config.toml
norm_place = "pre"
lr_mult_qkv = 0.4
train_tokens = 114700000
dataset = "wikipedia_en"
MLP neurons of a small language model. Each row is named by its layer, matrix (up: input weights) and neuron, and shows model dimensions 96-159. Each number is 50 + 10 x the weight over its row's rms, rounded and kept within 0 to 99.
After each neuron's rows, "fires on" lists the tokens most often at its 100 highest values on Wikipedia text that the model never trained on.

L4.up396:52 22 43 59 45 59 66 43 62 40 53 55 45 37 70 43 41 57 68 24 59 55 36 36 55 48 45 47 37 32 55 50 50 45 64 40 34 51 54 54 45 50 60 63 36 51 61 64 32 41 61 49 49 48 41 47 69 41 54 53 53 43 42 55
fires on: " January", " March", " February", "st", " U", " June"

L6.up762:52 61 40 59 42 47 46 44 56 44 57 52 59 54 44 54 44 57 52 52 54 45 46 57 28 51 62 64 51 46 57 48 50 63 15 48 50 61 61 50 49 55 51 45 42 56 52 33 66 33 34 50 50 40 55 54 46 52 44 32 53 58 44 40
fires on: "==", " season", "ed", "ing", " played", "("

L6.up202:63 31 43 52 53 53 62 47 36 50 56 36 71 59 47 48 39 45 29 37 58 42 51 37 56 52 31 67 35 39 53 57 42 60 58 51 44 51 64 48 44 63 39 39 38 39 51 57 48 65 45 45 64 39 45 51 48 51 26 68 67 68 32 59
fires on: " was", "-", " were", " had", " been", "1"

L6.up323:47 41 49 28 42 58 49 51 37 41 46 52 53 40 57 54 68 41 36 50 56 56 53 50 75 57 60 40 66 44 46 56 49 56 45 60 68 48 51 46 57 52 52 60 57 37 51 54 61 50 44 56 44 52 61 49 52 25 71 57 36 59 48 53
fires on: "ad", " of", " in", " education", " entrance"

L6.up121:44 55 45 48 53 57 31 57 34 50 37 56 50 62 41 63 43 52 45 65 55 47 45 54 47 51 51 56 67 50 43 55 53 37 51 45 28 37 59 49 42 47 48 39 52 49 56 34 56 49 34 30 57 59 27 44 38 50 57 50 43 49 49 53
fires on: "th", "er", "in", " of", " at", " in"

L4.up332:39 46 46 53 33 53 40 50 50 43 45 50 57 70 39 60 42 43 72 55 46 38 48 49 43 31 33 38 53 66 61 41 47 59 68 45 57 44 50 40 42 56 59 65 48 32 41 69 53 45 41 50 69 58 46 31 63 54 45 52 54 58 50 53
fires on: "ir", "em", "tic", "nomic", "ist", "ub"

L4.up19:54 36 48 45 55 51 48 46 50 47 64 49 48 30 64 54 47 63 54 53 61 40 52 35 39 32 21 54 47 70 55 65 52 30 49 59 52 63 60 50 37 52 37 32 62 46 70 41 53 44 50 50 43 27 57 35 51 43 41 41 66 55 57 45
fires on: " he", " what", "-", " un", "c"

L4.up75:52 53 58 39 54 33 63 41 56 48 38 57 55 46 50 40 51 47 41 46 46 66 49 30 43 64 35 62 55 49 41 55 52 53 53 39 48 57 30 49 59 57 42 42 44 48 54 58 52 39 49 48 39 68 31 39 50 51 33 68 61 57 31 39
fires on: "0", "tro", "9", "8", "li"

L4.up158:63 42 41 47 75 45 48 45 36 45 50 58 52 59 44 56 40 46 60 60 52 49 58 48 51 44 47 43 39 63 32 56 44 46 33 43 78 71 41 57 53 43 52 40 70 60 49 38 45 32 50 52 64 55 41 61 58 46 41 37 46 41 57 58
fires on: "te", " dis", " ex", "hi", "ro", "re"

L6.up221:55 42 61 59 53 53 58 56 64 44 57 50 46 39 59 49 59 47 53 51 44 67 46 58 42 56 43 43 53 52 47 33 48 39 58 59 47 47 68 58 44 51 33 53 55 47 50 53 50 39 55 39 57 52 59 49 55 64 49 56 53 45 51 35
fires on: ",", "0", "2", "8", " |"

L6.up681:57 45 44 40 52 64 25 56 55 54 56 54 62 42 47 53 40 41 59 47 39 54 62 57 50 63 47 66 47 62 65 51 71 50 38 61 42 44 44 39 50 58 59 54 69 49 57 55 41 44 52 57 70 55 51 45 56 62 52 60 37 42 62 57
fires on: " Mo", " O", " article", " Pro", " un"

L6.up179:49 48 44 46 68 49 60 39 50 47 49 45 52 43 44 68 42 60 61 44 55 29 42 34 45 58 52 59 36 59 61 44 59 50 63 47 60 43 46 58 54 39 59 42 56 44 38 58 35 57 59 52 49 58 42 58 31 55 52 40 56 52 40 54
fires on: " who", "im", "uk", " they", "hy", "k"